{"num_key_value_heads": 3, "positions": "rope", "learning_rate": 0.00123, "max_steps": 4851}
MLP neurons of a small language model. Each row is named by its layer, matrix (up: input weights; down: output weights) and neuron, and shows model dimensions 48-239. Each number is 500 + 50 x the weight over its row's rms, rounded and kept within 0 to 999. Numbers have three digits each.
Before each neuron's rows, "fires before" lists the tokens most often just after its 100 highest values on Wikipedia text that the model never trained on.

fires before: " |", "202", "201", "3", "5"
L5.up454:558475549574592523584459537463472480515526509489502531624390469454517507512530565396503540467528455528559556462525483527476411491462469460599513524429538496521597556524436479513492547433415481622535581444446446485539407494472497579368485506421564536528513539431531434468467568481426531487382502460406524525360470534523505476505475566536479487497537540433573623501445423497536454481431468490490507479557410484520573553484481518372483454492423412579530615594521536483424568429481450493491498472501516454469530529483518487570503465453493556510527440453520544450570430553543492562
L5.down454:630537553510530622469456489521491445498479482453459551418552544435533623464508558525395490564510491403549449553558512490524450537482560376472566518448537452471479509484609557514423513525497468448478557504481445497450519437530461475533571522553519529490606571470476386479545455499537466421553530594403539528456452503417560505519476414474552472482538559563472521520513496418477458503521488472480379585463484533504598517534483544450482496477544468502393487525429448538557458433503510535575505484501521443535472503452500490505621452498557526485615524538544455504405441512559444498

fires before: " ", " |", " in", " to", " at", " for"
L4.up325:440494556554515465530509600500567475544489506498483513493487497446464486486474442393459533451514553550571561400506543446520479479513475447505494479533528467447491394473529544389524419536416392507458444521488433488512412585535414483494510503395529464506515494482521513506471493481500478518546542445585411533536529537395505468498444511452594536575531510355545522595485429526519483433447591496575496379462517459507558506495571548546578590572573468449500459596477479482570499431472470482459571613453482539455460517531495563449562563554477501499456516451390525502518472496419568537
L4.down325:469577529596529433407463516570552526525521568436526573490528426508516535434520547505492573440494541502529503472552483404518479473448487451468558467524581520504471490516560448549460435533450417494464425533572461443514493546512514564477514491504527496522518449664455505524477534523453471492542519494457453533549537436353560579534516482360548474492538456448568512508434397541551523524518513437511512427447464457604551405486506460569463517600483546482529512519486500538534522491530471485496564539457501478562566345520512435431530510493536465440504441468435512609470491489472585478

fires before: " ", " |", " −", ","
L5.up732:534435487553518483532492563395492388460457460494492510578550531516516438508500595458452490444504515464512458480350452525429441449441410569426549527529573514568489460565499461457476510521449496511550487480523470597568528399427488628461547526481497523497444501448552421484503483540489512454531530492493463430445548473541489589528486472536456538487457448526552558571502507505527471434493581535488420540503468538369431578486504492481410600511525518516578504527528650571420515498480420571522477501597544452480474420567489447588452508512478495415386519487475555438531451420517562620
L5.down732:412438461585494497494415491481489405511514555522392416483542479529533563507530476384536553574565447548577505475434523540534586523503498501538507422478470521436544468437479402545494516497543511463532423570422453533465582572482507472509555458445505476485503413460514543572488516523433514491490509554475454412516484454520542461502570604419553507537554560521577489518471547544530609552425383516585557498466538483515520532436524393562495549440508506506524578558444462460501495554535513443460534472448493505501599463506548432483542556518503571490505467508518467530533527420539505434

fires before: "7", "2", "3", "0", "5", "8"
L6.up119:537491536470486541556535490468540517486490497490545441566454393452396451502417567423466516510579523499617542403425474520530426496622516488532467481542548528476472467567544537484591521576494523510512497517445487470449562502448458398582542470559492464436485508390603435592513501496496519523503438463490482515506516556487499505478459537355445487593581526521456487491507473406422571456564548528542480489549419502515455459511521458441439533531579426471484445458460471576546513461461517531496595581586512501503567500500519381440534393604508539385489526469429550503479572439470504514
L6.down119:471531529443516406487556514455503536418530455551562450513425520590493506546417589428486499525558548537462481525510447532460377465528542521554469525517537455497488542506562597586517457487476521532501502517520493421546514556524510481529573431519534538590458544420570482486552518500478534484514490550576451455494502505531533521414504553471520517539435422487424486484418544402441471439499447595558548556534483493554364473457530532430514421513520609460495478490535536581552532510607508543530525511501438520427538533587432489477486419568465528393503475546505492506517494355594439496

fires before: " ", " born", " J"
L6.up638:540483486545491524553522494531596546464444474497487442487529421478434464565557497437482521433550429482559413497516440516495474434498472473496524477487619473541501446508430511416557414612501543608531375393530479491412456547495470540487580513539424478431519455436565520529495462524569553498526544428627442424480420509446482497535585521455500490444499458455504508588531451473587504528475519498619491514517455527449476561493534462510412587483528551462564603544486545567464489585407430488430574509578454494577452431584469508578513498435491551568545500475433561485529406501473529565
L6.down638:472434551509495562598557514563568543439352485550509406514448497517418438516491498481402509484535459511589470493435513496466439503506516535536491520541506452528517507556507505487537421610491493546537434453497484491497487457495481488492523353564452499466483435399540547488538485496520548493544504477501421445414482556413443537495555497507431521504500502493550509558485463470554521459478536497604498523535418520420498544483576517472472587519511517471524506509434533535455545505478452610442597545463436482512530461488439490553493444494456519525496495529499521501527492491467538529

fires before: "201", "202", "-", "195", "198"
L5.up891:536460464545508573485481504541489526455471536476520544495448404385468527521546461556530441500517564456487428503523534464497423488379520464500454532426545468527454523549540562516482521535537407599584514395495401473433429520493499521436472413482529537489470503467497512546528523462471511528526480474484505504427545511497517486651541522514441550507445519474557556539450531415493536431548521549558411473559395458513509536430523570424475433552486471549609540513553490530452516487435546591507527549543430486585528438389469554488477478480471434586494586544504475427570480589547453575
L5.down891:510431503541486499521502494480456509385453523539454526539420534442481515519531506590536566471557462450531452583530515506552508497448467532522446426536570546594471474531500486625586383408474438420477424542413454526547425503524558479363482479611489456466435503554472535543529387400483517494486484500416494416495505546468506479517535539554511524486500501510538578508582496457563569465501586450526421455503473454430430491448441510473483465438503535522423577471602504499437480461517467459573571515504592525496415437493567461507513496500532483493465443541500553579486630485539522499

fires before: " "
L2.up584:439484522582466588494570611538521479438445584535488547451598451530503424590529396427430568535552488575538448514536495555543457566477413453574464473624508538552572481442536506516530500500501400536461451519395514525525524477472415460471515450511493387487443486500522484467530506460547578461572571411571523497483495471460526488569478548469535528508453435542540539600547401462441453468401584537575542440487441479459492541441534456549548605587568520450532536571529506590509514556479500446443470514478543561462496532543527542507440528560455564477511479484472547489482494464461568523
L2.down584:431542428439558501545495542523460620500507449497576472482540493439524476492400557488486486425473530475456506443480375531435468479481509525484514545501501430435548533507438567417520470541488569555532496536512477517464504471512567556491477489460488533495576503464492467536485514414567443394466524457564490590435514542421492437537533466492540493445486479544461461519519530502385461450472527581450522472491530472494489554390466508433513546531455531397619506480512449439528478470389455546494490445474443453527464655623501435538488512537609523438453519571442478460434564462545495591

fires before: "1", "0", "2", "3", " career", " |"
L6.up341:454463546443434474513456521601451471537384548453477518445470499518464466494502525431551484498475532430531429376495524553410556473447449577536458458541603433537510431524523487474521471490413497531457470469494487458484441487531439544525525510469562456496530521417618494451485534494447524567504536413539526594556480533498504552508481517445448469432438484437524580463530501326530506402462570547534440465505522510499523482500565447450537441461493553521500407586475478508486487424412472564478567456570437500498538402509535519596474446569550552468578452479541516540556526550474550527
L6.down341:476507507528518439530536496523491505477498475507498560557535550468511441469470475470495523543540567524533495418486569538435479484468479559416636609508579538481436455527541549631438529503495566487497492466516512390490573530522578521471462525568463464438471441538513549437474417515459458508452500512590477494574498548518524509466467449563484559546517530506442484581415434451499521475606449532487511488527494421492464472412461600546559427401452477498534511483588505473510514432511478479460481509550534525536538554520318524509534605521434560448441458486502380522551487427515451490

fires before: " ", " a", " December"
L2.up644:557485532491479555521501471483603407504534536584551511513482557591552517500454538469448534498483435499484485495437469524491506473528494506542460513539588530501510436519575563475583545586482465541560459494432418473573515508466503543545484521550526450473525475497568415483513620519502513444547497553554601475505403401406407474502495522451550453463481475449518505468426417494429475467548586537542581442454523464501557483402499500530582472595516466445511441608500570567442469540497509494441465595454548615479550585595477521471442454551388449548451513524418537489532520497514492527
L2.down644:547531516486498476470516553474505400413556561567571484536469492491556588466482540498401518487471551518472533493489506515446527485498537487439586557553485495439444442561547541463494554490483487554502440611447455493536496493530534577508457521489452495456648534509524469550563606492506513459459480504595507477576429529408526484482587600518569529493501553415492409532469458516525535563523591442440536477428595498464525482475469439565513537517548571456435480569491545496463413442409541541451446452419466511529509420524470451498425476552412453559522480528561535432537484483576497507

fires before: " ", " —", "American", " P", "S", " %"
L6.up243:473514521432456572535613470585529470523456566473543436463487409537464491494467532373435448444493445508556515486499464514520487497437419583530484464427552547489532411458482534446505503507517496474499456573456456491482431485495510554486492483545464402468511506429552484414460581538590556537447593406511484402560434432517482553597583553493519528456475446471575442517512547473485564533408598383498494501540465600447441492483494498482542513548515578514505439513548470584515525559381444565547506512466455569538616543593502424595453423515358532507504529482501561429452573456485551506
L6.down243:504555606468523440513431446547504508514542505490457437488432556457469494523486419504551455518516509483470448554482492497549442540534472559478509498494450553530577470572583516494504499602481565392513417550479439567570492506533541631379524399472485565400494382508554546519574488562468527494513513419388541512569578448448441501511563468487437422597485505516581560478551567446520536476546432540501510511470476562463471504501522572526474489489482492516498461444529517512549505521476448560467569502517586513421507555464501576496420461516433416520560498563476531462547528553496447503

fires before: " |", "1", "2", "201", "3"
L8.up457:492538532541553510533558539528504543516588472506498431435469587430416478472520492481524541392551506442512487519568404462515466486530620486429427522443472466561502552569455444519536508522549406497474503506479433487451413416478489504412475517543561459551576444456485485518543525470534486456443469407452511504373506470543404521392470468511475602497478482485413542450472435440516532490471527541604486527532351506530554557519457559358476522508491562529456511482536526506515538504473512531452440443533465485501462461575478527481476457574589486380523564586476530461511493510419570520
L8.down457:524566487522472488411589526529399474522535516509529487472506491540555441526511495560540473580468497505435556531475368495469515459551487582551567558434537503508489473539533519567469536392476426464459550523446470455474554486463433505476565444518442517577549572478521545461406432342483492488529484508415517471443439413484511478539503458649580510506510555410438543555472456397453516464590465512484564549545509500467522444411464733535528471527536554490529510522532511475465478442564503557549525532577506507502429444482428506430377456551499442543414530507507516459472422508445449552

fires before: "4", "6", "7", "2", "3", "5"
L8.up261:543539468602595531504552540425438549525526569450483475461384415496473566543431548494431531498528535573610508519462496519511478505487546444537523455419451489433468538535520497544563473544502345545412450474495467453504401427515535503513472476592489412545550478463496484501574508505537556538466362499452492475476569476483533488583524509427521547481524488484571569467427460489553496461548515481523448416437391487548550441500567457469508479600495424474514578461489491493516591501553496547467478485458416423520614536407518485519499517463409536449552586410486466485580434552546439534
L8.down261:452560482505619388539514612486509553499449510435501463507603519588429435593518537477538501423555478468490441449510464470503471507605522487488498460507537547410530458529459554565469462516504502452482457511562524443530475480484500442502445503541523521628497541519521521490454354553519449470465428496470474452453551468543521521434509529412554489506414452545500605461551519576489421478497477551489516396601460501615467520398428501506614536461511476503562508483508362417522536537476554440560522433555481493546551565514467516569540465488440459442440552513526531497504540623540450511

fires before: " "
L4.up337:505491470642494625541550588539553426452457540505453447540489589511466470530530457499363473514503455561530535382428541493531472467547558435585481485524532481461497447452542439464504465480564490459456518480417489450507458480407441470503511491473548507511508499543543581491533571514526619580536526460437446439509457526493490540603550559458625526471447434503443474517513519405481558429464538500489536349546529526440484489489515488451650560545521456543541460564500511517473507503503513590515529543430469547528555483464463464538426483568467505478488475473379507434495450499507460507
L4.down337:588488482522509527464527520595554477555503577567502574415358525535554469489495497501404455519488573486504439425403585470598515513500619446462543490483554621541441499487551498507478487525577564522447486519447449578516508494499564402527429577499522545445584434539496546420456654448561567465536434466448441490505555501481494531502534474501432584498500446496423444460500515471497461470528512529481584401513471502472501556401442469483482604544518534489494629553455485423598544485493504490525462527489497533579592479502535392453434523583472538443468482527397564473476502504520500463

fires before: "0", "1", "2", "3", "9", "7"
L2.up318:463480504519421502563564534475492508532507493439453460513505450477357508547452466524496573450501524511605521465468492623470427481409438458473519513518561504470481406506448532480630514545465388542596462455512492476501495507484512515492520412464467456434509532506601489563532432467460559464382462528540515582517488415417541551473459485455383480520496486420475541558518506435503567502538538452514484508545486535490542523470510527421402517502487452513555483581512443466508502421482497547513620638512404564579508461515517503440481497527559542513527579446498538426532487493480520582
L2.down318:539531513514539668556436476463513516523437596514486527549397502486459506431440439498477529422518523554552387368464421544478479413556506548479518515460524520432464372488512531452512448442507372451564459606389540560493486532436486452523578492494506535504520463508535494547558528450534528429547509521461495459585510464549476548492469477441516528582488472442482415516495495441448492550498487483506484485511466474459515584502541478606544599482428526570523403540403449525531475501430507501495520499542515532578510518464457505509499500557480533412434526539536514427511477493478555466

fires before: " ", " in", " on"
L5.up333:518408506547421568523563473560589445507534452528534417474549428441518495548510550503480474460505518502503565556427424470466493563480464517490502540464466500421494390538533563394545459591572436506538487369521493464563490399490542498528390426522593425490516516432555556498512403439496497389437534494441430555424513452445521498427542534516540545569478491450511468575490478403602425501537534465488475462440479551540512554494546450449383496554507498543463526534495487550462521478444510563544567478508401550576557500522447492471454474464442519503583531521464549429544471459478573511
L5.down333:553286595580525528562549564559545530529507477497468441546481466444507551469514419458393451459542525518497615442535474530551534503517436529482519499496556501501520446477485486405571456523543499479421423430508445504522519467417529484459491379520584463481591533514488503502513467440501574461409477462491498557462487410378444585466565520513533496497553511529482417481520571489554418413586555457567508451496493543538505474446529530569476445586494501585561560531478557583490520442462548517557486525429467553486494461523469533498441446548430435466443501579503516456459502511456486537